Part of a small language model's weights: vocabulary 1024, RMSNorm before each block.
MLP neurons of a small language model. Each row is named by its layer, matrix (gate and up: input weights) and neuron, and shows model dimensions 16-207. Each number is 500 + 50 x the weight over its row's rms, rounded and kept within 0 to 999. Numbers have three digits each. A neuron's up and down rows have the sign that makes its largest values positive.
After each neuron's rows, "fires on" lists the tokens most often at its 100 highest values on Wikipedia text that the model never trained on; "fires in" lists the words (lower case) most often at its 100 highest values on Wikipedia text that the model never trained on.

L10.gate690:496543512365417557639497449513577588506405504478505554549505514563525476539503465438472553487444517532510554443498532454574550529538582532475395473471591525549453562502432497422510601608569484472571467492504460568494439549549448495544429463369506444564519493465523570480516469499519457445434487589474498602408510489486473533416513550546552451427536497420547423535548399449485513562540512466457480521463517435461546499406568460444421511455533494546411613523451550540489518529506515558454505521450482566409482424473523421458537469558418515466383503508532511477606544463581482474
L10.up690:506502468514527470463485511544374507502483535501508577447512609509499509445514438532431531558478504533480433510447535478568476499564517466480525549419459524507475493434442510450433518471444439614492522492499562522572552436534478528509399479491568595561548560457482478508506528477545554567550453433585493564539506552510457441398579538484548467584510547476518461509522582425464544443549504460433438483493510518506569585578532528423494493471530478550573453510683438471509487513546415618494465552495432522473496476525466472485401585582485542473469521399450528542467624555527492539
fires on: "y", " of", "any", " most", "ome", "s"
fires in: "of", "any", "many", "most", "some", "more"

L4.gate269:394454526513467549576536530499510464534509411564551560531584479502536441574500537507503461438452433465470492480505450550485376522606577525449500506470479557489573476450499518437466443616537584429429416467535502486420505474494511480463527434569444550479546556502468475512548515561498512572504518529492417439538543497532443526442498540577494478528581444416494474548447492476554485458462489473529520525594496490576450565563524489552530527542467531508568507496513593582471537525483418553469446420455462530481516571487498458446456569415433410411491432410550416526458464395460466456
L4.up269:557471480502459399552497509524515499493391435550515460416578470490469455575535457502495446486457446477553482565515473611488555532540444543431454475430503441524534515547613408524436406489536559524455403429517553517476519425459486407479584509567504512482464556461447517471549460510573501510524565513454475489502526537524535535423573517552554501470480500459550386365490379530491517451522493447489456487519506600447483388442474501525518539445488438493527479440479544613534530575514569527530451516459358544434553563524485426444511526458508544514505384401544439520452481491500549425
fires on: "9", "and"
fires in: "9", "91", "chandra", "90", "978", "98"

L2.gate91:505573512506492564498505615525530472525469556467519474553470564507479521500510530522460451486591598462454544562543565467431479463428560491581382453589429522569492554445490568602559466550473508556518366506463494520504457459526563479566472493546545497412538562540536528535503476462408542547483503497606531426546505567467519483522438466464506433459507465403543509488496475442385504487523487564481466548510528540482424537494500485474542469565471482506526570522486493608458506484549507542547624520440472523510516458507524446529439509493478570490480438468466577478479495491541510452
L2.up91:528472525468590636406544499414421456441539491470546543448464468486516482475514493488558544511471533448408551498541577537511470503494562440595504535510512470559495389526511514598440490467530451520435548533585474467543455533507505469514517565581602487486486452534497476551430597581522386583568476583560575427581477516573518602551563618480513476501628546503527640454528490508464466522565489518548454572463533458617507551509530487538445461423394533501453483475484481576403568545442500471495503462467551430502533502553443473550563533483506446544518429486502516541515538461522505591
fires on: " by"
fires in: "by"

L6.gate617:526490477508447468525565435473556528432488471459480517480475428530454428458556520495460505544480464505516544569455534438631479481513480473451446448483403425471501565478468562409432431491493504488612533543574496494479544424576473429491478418561456477499426491511371426476452593408516542494481422559414474440435438537416480536391528489497545358490543462516502469472440422507448491540546525578515500574524555494552518572529459483510470468436388401583423552551607488478465472467529541555510486501459451518407546449458409479489515480481485513426466497492542410548519508542535586521
L6.up617:513559518520395527371472525520503495431484539438550482518506519538523453536470449491528533527508508500538431517558479425522583520493482434442472488528498456502563476491454487548512393459551479523516440477576468530427666517555548555550558456534527463500441489511537462514476588525587494512552422558427463580549455514503471522452486441482461427556507446515493523522452533515512496511624499481410525577508506481554418479391566521432465507533394577484514460532490439526446545597514528555474455480534537442480494463423427496421621600506549501474579543606451498541462518570563415547
fires on: " part", "is", "ew", "ran", "ther"
fires in: "his", "part", "this", "few", "jewish"

L4.gate593:526549451575464582507485442523486495531525443487558422428548480459540482414447553460443516414520465493452476557553539435556523492401447412547554495487514463489432469492482442554498549582466452518598404463517511443540529547543521546555392510427477517548475577445492548559478469527579444488538514575494544579457546435525511504513465455512451491472510507609409479463399560497538468503453487546562497490478526543528499471633444469491457456504447494474479502516499458422434479546507379537511448507587444597497534496451541536494478579410445502520431513450518574503507585572502439478
L4.up593:481512423510519454469498466520434406453586508531459617491528389569570516546515446579465560558575471431481467469454542457479428528474485507557498544439580467502488482515488497392436521614498495528525509529499514520506544493539489552492481457488599524515464520438486542528544450555525559574548558501471578501514524461515494505576482445411440632482450479460538485491560597492562631559454470484575504426439482492566455518486502544450494471480428566574488526550524462533544529562486516488405443558478486473463511562470486478485486488401497475588537564489450489540539594612498512547
fires on: "ame", "1", "ity", "up", "iv", "ome"
fires in: "became", "came", "city", "cup", "civil", "11"

L3.gate522:492530535473501452424494574532450540426523526491573517597485546471540549496495488437536475432452471418371575480475441404567517487481432474565510532573540546421443492587441429465466482477545501534479514508481488485543540518615418438525397386417518461485462582472519496498517484526580434545534514583475549470477470515455533524481554550514529562512514447512552451495460528488492447458559481426555488475508481504504532489417457441536497514498452465517442511597527438554415469481559503526532510439479524465490388545346540577532483628364441526572507643481523576434570542474447518475
L3.up522:537533464473520568543571520516487508498542429546464524399503462595567580573545456522447588556508453398482440579537519492414496510511584439534520438544513532470458434381509565506562478484466380463537456570488510504368469526457503518470489500549515483483479506458496467460527452467440545489537569546523495489501451470530555560547411406482392446545480484498502427437501566556521526565450438554446454494531530414553424640575536543581489497491512471520563511602484511505500444473477488475482529459558527561553504471469457603544468558544483501511479569487629594464554516504572489530
fires on: "ity", "1", "ical", "wn", "ge", "P"
fires in: "city", "community", "11", "medical", "density", "college"

L6.gate524:596465482433486559498529464566526593446547511455524507422490501483477468558492456489476503491499499542557482532587415545546425441462495453519490458594629419550515404513559488533514539524540514537436458528592444466473477556495564520531608471465408500493645605524531483502475531472524520469559550552381441526608555469495480506451565501380535503559433585532501503458593490458516578550544527498538457538597517483560577553483485492550475442546402443557548511503401541468467632560411561483469501571593477551526491428458479441531523498489484486545509499497507538497427512502465469487
L6.up524:505519552475431546452443505490440562568554559465415453434493502441563477483478491388458577611514497484524566492529506422456618454481496411429468511496509476577545482563553504490458479503514457567406539554494458474464529498526603512514500471546432513474520487527534452462591483495479467515569517440441392468630491474549461452447538569474457445509536530579444398442502454526469616527465602455467427465444478554493448572552545531513492504460527532540397512533430511530487474505467550432421533402528463580516535482466528482539581517448520501523465510409440553476464500506425428554
fires on: "em", "ate", " or", "own", "at", " and"
fires in: "system", "state", "known", "and", "systems"

L4.gate31:508477533531512573482453513497527472535494527427481518559467462533453485532569542495515496560503566493494549568508441495543453480441495516538547504467491518405473467439500534559557519537428578511492533520547490535627459510522420528561458514488504485524502543443609553487552503502389529484368539513516407572542529546488594450477496500466423507597430535472630380558457524623522578486587528527417590566414481440559522553549582572454479358500492482494557428549521441537521496466571421472485525467601593421493536597481508482465434538447488516496459609483470532439525546457579506515
L4.up31:495510555560489446496486486572553513502485515492426444523426586545431437510548497464481512522550533491478399548524475431549479586434534489545570505473521468515455495451515525507617516452530640452478544475413525489574473437498409434550549528427500427552562447464463598526536402540397484429491528544489476437490482581527599451444462501525506492512435479440496473502511531541541475503491512486486468486515511490577554508428498510545513479454424473521491454563528520434530487552461492480576515521488545427533546564529424586515497542486489604521504506575552487479438455601498473450
fires on: "1", "0", "igh", "ond", "p", "ew"
fires in: "11", "100", "10", "116", "high"

L3.gate402:403527555459537549502489449529505461496557513616414485480565491475507558464538511516478534401520506392466552475401491536487415493527534403454406523453439504520537526454534545500465532517524537443544440462494502514464390467462470442527573560510461466455524615530499421447544534487487544565527559483464478499562599453541499518503469534502481395512426530482545450524528467543522395562502435480543521460567543652548513478534567479586529520527483499557584502452427547506492493521477496500492507482467457560536549399555509447451542491456344506402499414520521516439470496452487570566
L3.up402:518489453442400451545588442488467474474428480529521571548515422496432537527510501505497443440516477510470489508571531557438460462608526504426441479460520478458615521511547520453517515568538470527476448429569639499471560551489524522487565400541513518504436537620510483556499554581461484481500460491431440528608521412465518527494572547556475507465512452529442507490538412513427505451417520444503509410584466480467500441596430522545408583458475524550576521429504464521468539463446503489551429488549494481406502426542543358490527411478454504475484422551508474495488545455498531587
fires on: "9"
fires in: "9", "978", "91", "90", "98", "94"

L4.gate298:499546541506491468593517527517484536536460422490528457457502379543498522518506555519536604501509609512523517471498477441552443434533486551519486538465542479521516541558447441557475566427508449543509517550468491505560415505535503467489450536471495454544610501585562585421572514435559497470454465542554362476520491393497518497460537476492470507438506464486556485508501562403471534578496571630493480446534561466498447544542448458578412499583427560450485493473564567510375470432542549541591554468503481488485454551459420564571502492450482558521556524491482454502389557553396515509
L4.up298:396463451642424436427504437497444535455477645493487515482453491450515429569446484475487532567467502510580449463460463594568489475577433564502532408550509422525525483534438476456512499444472525448440375573455418449520477492424497461522466556465464512476626471471485533508412461534467490534521440521483534461461513490428490519470454445514503563520466493541476520492510517457551554517470458379489521440597456482551462495576505489530498355495380556562569510441470495580600546575472472484540501557547438507458471538542440581447564468499563484495562510540549560524450595551479475461
fires on: " follow", "k", "ous", "ul", "ard", "ollow"
fires in: "following", "followed", "regulation", "follow", "after", "previously"

L4.gate59:485418488381478525428443443492462471491505526472475418453390431525427535565454398524594513515509530399419492529480439441520541550522480417469486453500425519512459490491513497502499419353534505417410430515447388490586515441502449547457485422553447470420494463573577556483583523523489550554444523476520500540526531523456474536554517538471484532588428456551515447477422567520540587587538489574518460469510527501514505436421549582519473506484495437469506460443619517544490531633537508437524467509552535443491617520465554521505498501483479519491470485482432456518367612552484498462
L4.up59:473533436495455570435497420414449499468539644436578466579438518491505614496507445458475496531582507465503480505484394544576511475468456483475514460463527551554569471459562450505439509456517547418480394477482532476565483428478477508465412480467470543506568417564516447585555499522531443479433523482540526516525594574429530550558516606437419552514487505495490526462427480484525533503486617520464458503562520546456458448432416524535509544516478493488523441490583516526516445578559522495501426583563488485508564449451593458477491588437553460449474555457524456538414595497542481460
fires on: "oun", " new", "air", "mer"
fires in: "new", "council", "announced", "chair", "chairman", "newly"

L4.gate197:502459514517430453585522468525405518497392474426407491506451545510474427428436519470411527474468507506558571459475467512577549517478431521500423455482520504594508538424482438528489385544522469456509486577478522514387647496537546515516464497475520443535454546411542472423466521474492458549482492503502486533443470506440507462474383558466463489478483515529496526477553564515506423544531573537531460526519489510509523529468570395556525491593495514539481524418492454505508517514471482543432426520470464505431512569560431453549542507531447579467591466515401591608399456573543525448
L4.up197:489446504493476489412463461498497489506617509520470533534555460496534485533507424501512460521513377494474411537527608468475569544476501462537458496508420427548565560429441564562487477472539472537545422491443419528508558588489539517499414479460515509512547538574570459477477364539484505482548564620507550406553481485488471517508455488517538465600436529528470453470479554564446557488488547544543475476565450412474433454497496584418475547616395500490440515452520525435504445514483443568415530502556486441588538540566505583470498532509473524488408543535506535511494527575377405463
fires on: "iv", "ame", "n", "id", "er", "ing"
fires in: "became", "received", "considered", "individual", "becoming", "an"

L2.gate159:431489506560526453447445516576477612507433501509429495491404526520562590514527479494520496571472440512424458522505543460501541478516464467477498474458521457443455435501578506566416426400564484536490609513544454495508522475445521516497466454496533542496395491492516485522517581454542549492506606481485385485497555559439502479476505404517588492508449487478438536560445553507443417496492467431531513550560393457577515638431490424528470477522674596507583555548501465536458400473534462523490542482460582563592513554593459546470429512445560577599521428579507527519512493463424461496
L2.up159:510452466448434503485564631442468578458398556516445521418539515525460502506559457473509503449539583442390621544493460521540444525543494402594525473420500551506510448509527485564607522515498526485554501475413544475512532523555404404447552492525598489532530520473501542506509451533495445470383459538481496445473557460506459401476541583551414489536486593533556509462506439562538487484502440490475439571482450461531583460506563598538491475365532522450547580466556493444535571475505577498512477460581531485431550562568458533493479493571523464483521512481566494560645546496596425484
fires on: " The", "ph"
fires in: "the"

L3.gate85:482481448438421368501497550573426546494321498533472536422483505522513467433505558430544498449494512498392505461600572440422552510475551454489469500390483452508436406416452502599567549519479523507525590515429513533495570569531446526559563477458570502488478537519547484518558475555481556478460533408513460483444480500505569380490524413490457486489525519500597586541516455575456540508402500546497462543465458600381439413549482504497547579519515556458477527459534541477466497479489491521524571505507542537385527500541510538429571466448560482493526523525454522528562581559530575491
L3.up85:524547396554522520485469474505480442429576527523467446540457534426470463527500483553509448432522555539469581503492458487436495508553517436419472560482535419471518529479475378579518528569482508485463500552535441438509494482577474487563485415552507484428429568434533462517358557519454510495533521529526577524442473482493453502468599526537526439569549484541531530488477521559458522534528467537466495513513403526523497458471479504452526415437410567507458527557492503450482507438524435536419552548550490459612500432487498489446509358546479454533568549645513521479591548506522480591
fires on: "ot", "ber", "ver"
fires in: "number", "notes", "another", "total", "never", "cannot"

L6.gate273:404504493540470536444531580507564523450451588566435487489466498511446534472506468437470477538440518499597599540508468502531470520556537430540673477485444541532542559391520497524441519441531530529426462539485460508489477467538562591398401505475416418575479456498440464449530508456431492588536436558434535528455424568475492424512618507425472466519435429471494487558497527544459549509517575501577509446528443477568573428448474486455445502513446500481501572466522479581533568531506525490569482475530550517542508567425496389464477455532540545506449604494552457499389461572546511569
L6.up273:431536535538383569526456530439480510476480567532534445451503437499523563496589477488553494510459465494444473493461524413508563482503490429624608406501410554491541558493497464524368523486498537455471477407564430468465479546491538508494452459533484426536466516510369551507447493551509569474602479365500554516415478585531501469567441501469476465529574353515459468499535527521473467512507536438524513452484536600515502469487413641457428427495481542521525498496580496466533545472450486522498533553550460444424504545570501408500443465484518509547512522434454540509372557482585528492
fires on: " under", " new", "er", "eneral"
fires in: "under", "new", "newly", "understood", "general"

L4.gate388:536464549521484565496508573494491490570551549551443446504478402435552384459563411564537511457437444526578517511468507539531444510423572570508462504563473527514499488600422469576498472433500539550471447453584463441564513419447574511587579472529507497498466519557531537529495507602547516554489428500505568484539543553452569552418512587489484428536535523446443455498484584537542465498524406473494451551538475586534527542450549476536538545502513463548552592540494541511527516527489501496498535570441442442426518431479547495499462514428444468561509505449440415460497410453527479433
L4.up388:408509575496478580389562501589531491464458533483456553510534492474455506410525410532525550418529529485497607478481480507506479551529518513432506520484489489565532497492536619524484585505473439483457509495508541538593537541491400458484531567400537442454352425559419492488598492476508450494553547564429519556519523334521459468507509501453463522416493492607541525499511492493550533470473530518444499518616482438512545586527554447533542491621408475542492537465516449489546432492534545532412577496532461461546529563506465476533495570553514510497534509519440477513524581473438421474
fires on: " by", "ass", "out", "fter"
fires in: "by", "about", "after", "class", "assistant"

L8.gate395:498496533438549454536534502650557501527537531464531473543510476563486469511583592523570456489470489378414551521513462421482597570430380464570504562524560513552442394500478514597523491536592498469566504585443518499418566473548478476522481458519460502537527567519497474436497466522558457510476545446457463510424496471479570464457456441504546503580523490461481485525534517457637421574596433483568443465446552507552619464493630545519449469636489542532510517485480505462522519450499559502511499487570455536573527476410495583488567592421522519476605468507480488532499570552511499508
L8.up395:540576469486533575494464411568437516601443529437591441491509507537472519469515504554540464480538527472466468522449432598491459468453392522482532518480510541446574565591531513625493564510475508465562482481455502431523439523543591458465561591469433455521531507481543503549537540455483503607516437524480407436461401520450485531472569577432495558575521582531566520526601439535571502553489469550534539402411471492428495518528473508551523458551512426478503516518461459620470537558491406465437444510555518425534504479448475605513486506460466432498466567517441496511537496445556514463
fires on: "ly", " is", "her", "ther", " sub", " was"
fires in: "is", "northern", "southern", "was", "originally", "olympic"

L2.gate435:502457529517561483457559457513441416545518557455540512494546528545532490499478480465517582525518545533456512504555523520488495533522452515511380396538490486470460450514416457502661481509460537539493475523530590507547509493485481462489478451525447579520445487458405500493462601382521512586454525485523461629470443450482494524460517524524521386526505518520574444450563465558426428465506482481505457541482537487576455572528509501482578464409393499526475416442462561355505390417532535521495550494457484603497533505516458415548533541515493477484525540479503510541497502546475516515
L2.up435:441544466473516507472515545554493449560494461449504491502461462574496412423411444527569540481458466537442586457582574437508552437428531584449455577548536542538406502496596496504519544570516532499507476624572476542468492544439497465505529501452509512530518542500476583398490534431559501474526499455515476483468487468538494428436435474478508512514484459592469540454491524491434451535540504435542451559485432436571470380419445488499557538567487536407488413450460511476494501552523553574526495431539506468555465421503528484478547527462558561429477479427507452539529477537478541538
fires on: "is", "ac"
fires in: "this", "liselotte", "his", "risk", "bisz"

L3.gate261:570561433453425533539551558495434512519484488475471504564543423468530465459537515527574436470465521538545579461470459381475478586488479511509496487396492571552487457476506488493543483458479595524490511572484502545587510536427531606530394446448507417567484480619491401500437449573570522497511475535475441479555501472568494422512459489600512480523536440575493483564526504551522532468523540532530530508578487533551390482517555472477568531558472494437518467521505493566595440556450503487406565503499534488568526575473496552524459470507432416496507511455571526582331503525468469441
L3.up261:546480402501495439431472477557441436461450438465413450529532445472617530458483477474477472576542474501588400531460467457576497534470548448549459544460433517534452573537569569477469491503471525477419453565566484517415397496472586471556494555498477535568490529487456542475534466456542490520581554448477513385474491395499485514479501521487449475490488524518582591518495472454464471534451474500535514473503540463491558603620498498563538645618523480503545438559494622542463488485522509484532470520447470513450561460491469603450471557513476584453545431492516462630518465389511500534
fires on: "9", " time", " years", " later", "ition", " year"
fires in: "time", "years", "later", "addition", "1991", "year"

L4.gate695:544496457463435536524597446536500550531507521596453538578502480493475509546492534503476435550441494490523563445428485524436393510521435447422503523560460493577538454459540628506511500507527481461511537443573446482575426444586542489533446436541442486559509453530465534486494491481432465484451520590452524604451486486459534440448586569558453388468475486491408568498463394633458471570516505508594483537586497594397490444454489458518478546456504420374425610542591519531410465512443504540451505491479553484439488487483542484456376467543384456491501488484456514440477483513433542549
L4.up695:536431476470478465517549438527528514620601569579496543527445492576545509410601449452514487500474448396519521539449491553561488448559436461424493558523486528455500492504535552554578483491564495501424550478627456529564414486511520456486425471637485467552431470545483614501534485520406454542547543499429511554416492474378542464460466591562414532478574396520521512455485481540519501487465489505496464462577447541425534482450392484548531535487481469423454437527521486520470460491406566560500521494542631586445544588432469576449506486465519471448462424537433446469491399525525502477
fires on: " he", " She", " she", " He"
fires in: "she", "he", "heart", "held", "health"

L6.gate681:586513441524449448529495500424517475464450541533538504518481544300512548425455519450510545454536463589506580478462391484551472399491490441633583473563451490493516629491466534448444519543517466511448485521473492404448544514474454519502585409544540576438470456496490418455442548446459454505520592471570473544529515529489595437464571524420491531563437510589457457551442432529432498536522503487489525548541409515539410452524520563479489466532482477508526485490458414506553577581519471511500545529483451468428514498485504460558457402578475469492446565478538482448490536469520625571
L6.up681:533496496560505474561487497515486494527556568506534432538436485494599481442516430448481455462508545432457572520449502498453490422445470520468547507525532536590481565599403535482370461583519456575457512554438563522487513478533500529540484574565533504507557486455517575482478532612477525438470524496515502442407504566530473581514490528502528533489494451478489476452512460612483434502555401525502550497509567518419448575456467561551512575510451493527551422516471499516420476433519449593444524519494495558460493526545418597531519451471535554489551519483453525489429478460545550502
fires on: " and", " which", "use", "ile", "if"
fires in: "and", "which", "because", "while", "if", "but"

L6.gate49:504520426405523545493527516437487507554490512426557541416435517510528520447538370552485465424525541553507554471572466522535425554482571475430453468474529464556494519528479505551472476489513488526600432437521543477570501533473373557583462525425573416448521578503438531417479504564547592504584524533512538492424549437475518466509599567471391496513410531452529482454556542514531518487467460519534513501439471569517631411465549489584553528548420420560566618552399472475486560533560509502417592521531485472462528476438475508524535475463484517527539493473606535596517459557443564473
L6.up49:428441434476480449420604530609433532552465516476564550562473450476567466407484515573490446566538548552537585495509491449528468509494542609498519418391525528482445468442538484505536456479525450514439465460556538419453521477435358492451464467493470503522530428541547401537560516508388486490525470461497533551516530540534518522489519420473498549528527531556355459523552557496500419524483524553490499565450394538497534541477547413438489463490524506536481504552527477537516488501454469539459538527464487485458438513499554614480487532503505613562479525538434438577454508566594555468
fires on: " most", "any", "and", "ac"
fires in: "many", "most", "pacific", "mostly", "mandragora"

L4.gate412:531564566509564512461368495567495587403534468453489465590476514534546472428514495527529457474525522531428540538618536544510496490588459459458532473530470421559460401562420470518567461467531475455445420574484486502552426497565501537483490538474507482491498514507521480504469631506502431479506544564434581602502493594533477503532483460458503486424500495452619553514603494470527390601525529520529538460540520558489555460536481484616536550482468407503526474494498461479516473537512422526475580489535519610508597429486490488521538541448447513443494478508503523497535570483436446483
L4.up412:522536435491504603472470478497507434452510555529470489607461568472449592507491516484469475514479548537482515476499477618466531462531378508489532491520523507538531456520487450417572509555530380509549445596552502450490493455473546582543531475522447501467504554538520481518452529534441504483480422467463472520543430507506552515478504551585440650549504418474498513565576479472596510548554516489539556454562524616506545417572410449559526553502457429432521517493528473551537422465534518395469482471521450487510494489527486483429449468441440447441501575363383365436527476516501461492
fires on: "chool", " University", "ium", "ge", "iversity"
fires in: "school", "university", "college", "stadium"

L3.gate447:485454526571422410450608521526469531462523465578488499430502506467518483471511431476382456401458434492518527494533496499568441482497565430498513446535445473544447495444456512512429606452494541425490449581458483528492476534442455612553513446444498392539625579499478505523390540488504507543447457533543456488537454479497532392580557425498439543522566499561472506562539562511552581549515559526530503431545454468518579524544607578523544461550419481494528547542614497518580469590511421486514545486517484515449440462405532417447575485465503505480548473507495466556462560486537484497
L3.up447:417472516569426526409560544534507541506433504578462508399489430507519535430511476530423503429533432431464485524496492525497481464481561448523524467570424462598506580454538514486489547482448492490513394555522447577553554575384487670516595530441534508561619491428476461516464501532548515588510466471535471528531491454522483406581484492512460549458578511496498562452585574481496563487531551505453583367545491472499521536524572579567521498601437565425545489467531485495493429584456440490554562471552494504486390552453519478446562425563513533447567463564427486564415529480506402505
fires on: " under", " over", " with"
fires in: "under", "over", "with", "understood"

L8.gate472:435603550489512532423482469499428538483547471426554550554435492554532443473498586544452434502463474454488517482575508543557467496518508555505508511529530500581537482480452450482582427594521449500456450493468464547595486517479480481531500393512466547547579525489535572427524568589593518495526465467459484463449498528402444480434513411567581342470536358519493488526497483482469499557468422512444571537435448570504569462579589475546490537600577546523479529585513430463458506535422443484475559492623479482508548515467433605491436477444558529441509577442562581609433601526502508482
L8.up472:556484543573598521491591455400488470470516498506590506538575512447535512557511458410523521432571483427436549507608448455417487489556476512548507463560575545448477424528512520484507476443501463412455427490496470471508492504525496421476395474504497532545469482449493471574552541500532432530588556533440370484386481490467515543426525502608458512468610559436469425537457462480537570536400542402487461535517581518472540460496491502508532522527467525499551450480538438452549581514520414538441522542520561560531466613411431585489526495467518493443505559518519537484468545562485552395
fires on: " of", "her", "ect"
fires in: "of", "northern", "connecticut"

L2.gate436:484503559410442470488499487499437499581445485505533425517581469506453517511566465480521449571478523474450461476386458474494479538479438490493482498445500559449450436495498546444588470482443535493541487533496542610439492519552471525525430421484459500473446506516496534467403480498580594486506535482514563565493450482539502520519568446598409379530594562437531546527448446547474512432581528498501543583431532516472458491537462501454504508488428504561475549495478455515544486513458544391538391572500578586571585463519555456489566524465546417468481448551512489575429490381455534415
L2.up436:562511491515426478510486554550658523476474441527501491480473487482442453496514446478524503503529538501463444436557531432571497476512582487554496430549469413448454440621506508544614585502491538503461464486446548479477560496482459436435437519444488475484533563512526628475505492533505614563496496490459508487385509486531510437501586511505530478458532510543480470461509531503458557518477458631516581387531553453576509519514570477466472557450562524453494517627485512443416423566515411506464333492519536510495468512487487484447609525452517495485530460425590475500486546479579441524
fires on: "ear", "5"
fires in: "year", "near", "research", "5", "years", "wearing"

L2.gate139:521491491458557415450571489504539528538454505543514498496560525496523497509414485505485498527510650539467538476424531524470508510339440464577495460423562520492638462510478447491562475474514481525489464510480517476468471507474549494522571498509411433494483425501556485377577512521465529489613462580517565448475489630448471466444507479563611529497529562654562493538472544442511551446436498532454595522491446520538472500522529468407533494630543517520429484502435425515518500612465458575458461555451503472438519524489504469469530552506485495480443445592496491495434542465528491541
L2.up139:412521525526513501472514415518496527511482551516499536558493562501610493558534509503479389543545499540414591505537449473497522522484460534486532523559571507537525518434470514591497422529442528446538518517486473564447472540616575522462612460509542575557507536515494517562462498554404419457553543439553516545503473476518474523543557598501569518468403572487539415576535457485441549526544493469449457486504520498451513422591502554414564490519517400597442499583368552463616545496508550427564500571419558485546454578437603537458404474479513436516553434449523488526575473426516518505
fires on: " by", "2", "ould"
fires in: "by", "could"

L10.gate16:533506505468479468495560556501524559559459504551490508532546446510575522439591556484556492523446519642582591541491459465484542539409468499484584603415535560492526568411569536581479501535462526463479484407513493518520462543540542510582450454427507429425416534510513517563476543418484539452542489509472475481498536491422469524432584496474435479479588414586493526474505476420531482473505607511551452571397567444407515559416483497535556512515512477494424519567532493441490474569466487539486564495466550531439513503438378471473432451544454536461587487534418605561404467508449588443
L10.up16:541521519523455390496489512470520516445489522487470539536447562571534559489528434531522414492521509486493532597538511478553528390464486506612531511438563525475555594515527541432384476404575476592438624520478547506431478523597521467461553438575477420544461606397535501485499488508466450530556571459485552496458466457454515470482469505516522581447559499548528531410509455468435528561500548418531527387516555553485474499545468419501446570485598438468426443564549591504452499492427509534411541486556451463483539464375504500476490484518438574499458468571533466487488532485430525532
fires on: " to", " was", " he", "ly", " she"
fires in: "to", "was", "held", "toward", "she"

L6.gate667:541558515558505509426445516540507364452454433495450451589546450479511467501491411448606469443449562495463584535427498526535429532643489500554528484546471594629461501485416608555504417509520475483454582584452514509509492482456411506478377516473493483576601474386537488503446608533464495465435517493531498596533500533499529516481528483524498534455512507449482466465463476555499494483500448472508530509557552486537516544492554485551463549558539412480521460563499493472475509551606473520476577524434460549547499458487499675420485433388467521497556533408500445489492486458444585476
L6.up667:526519458437506608479483508544436448478502433523534484439529522524640580530437477511475586532512442582515449487568555540560514519551556525582460490547471493536580474539468445511562512610544515482508478542530502474504531683495508481497521398500486448473497435552552491448468582419585557433494512557470513521514568489549567436560515532418491507566489556541542473439554562416517449479507548524489417592448544569559430424572482535565538540493414477487425576502485482489483475515555573436437503513430449485541557556403570539497488432484447458473513541443459535499506451470416513545
fires on: " University", "ct", "ward", "rom", "ces"
fires in: "university", "act", "from", "forces", "awards", "stadium"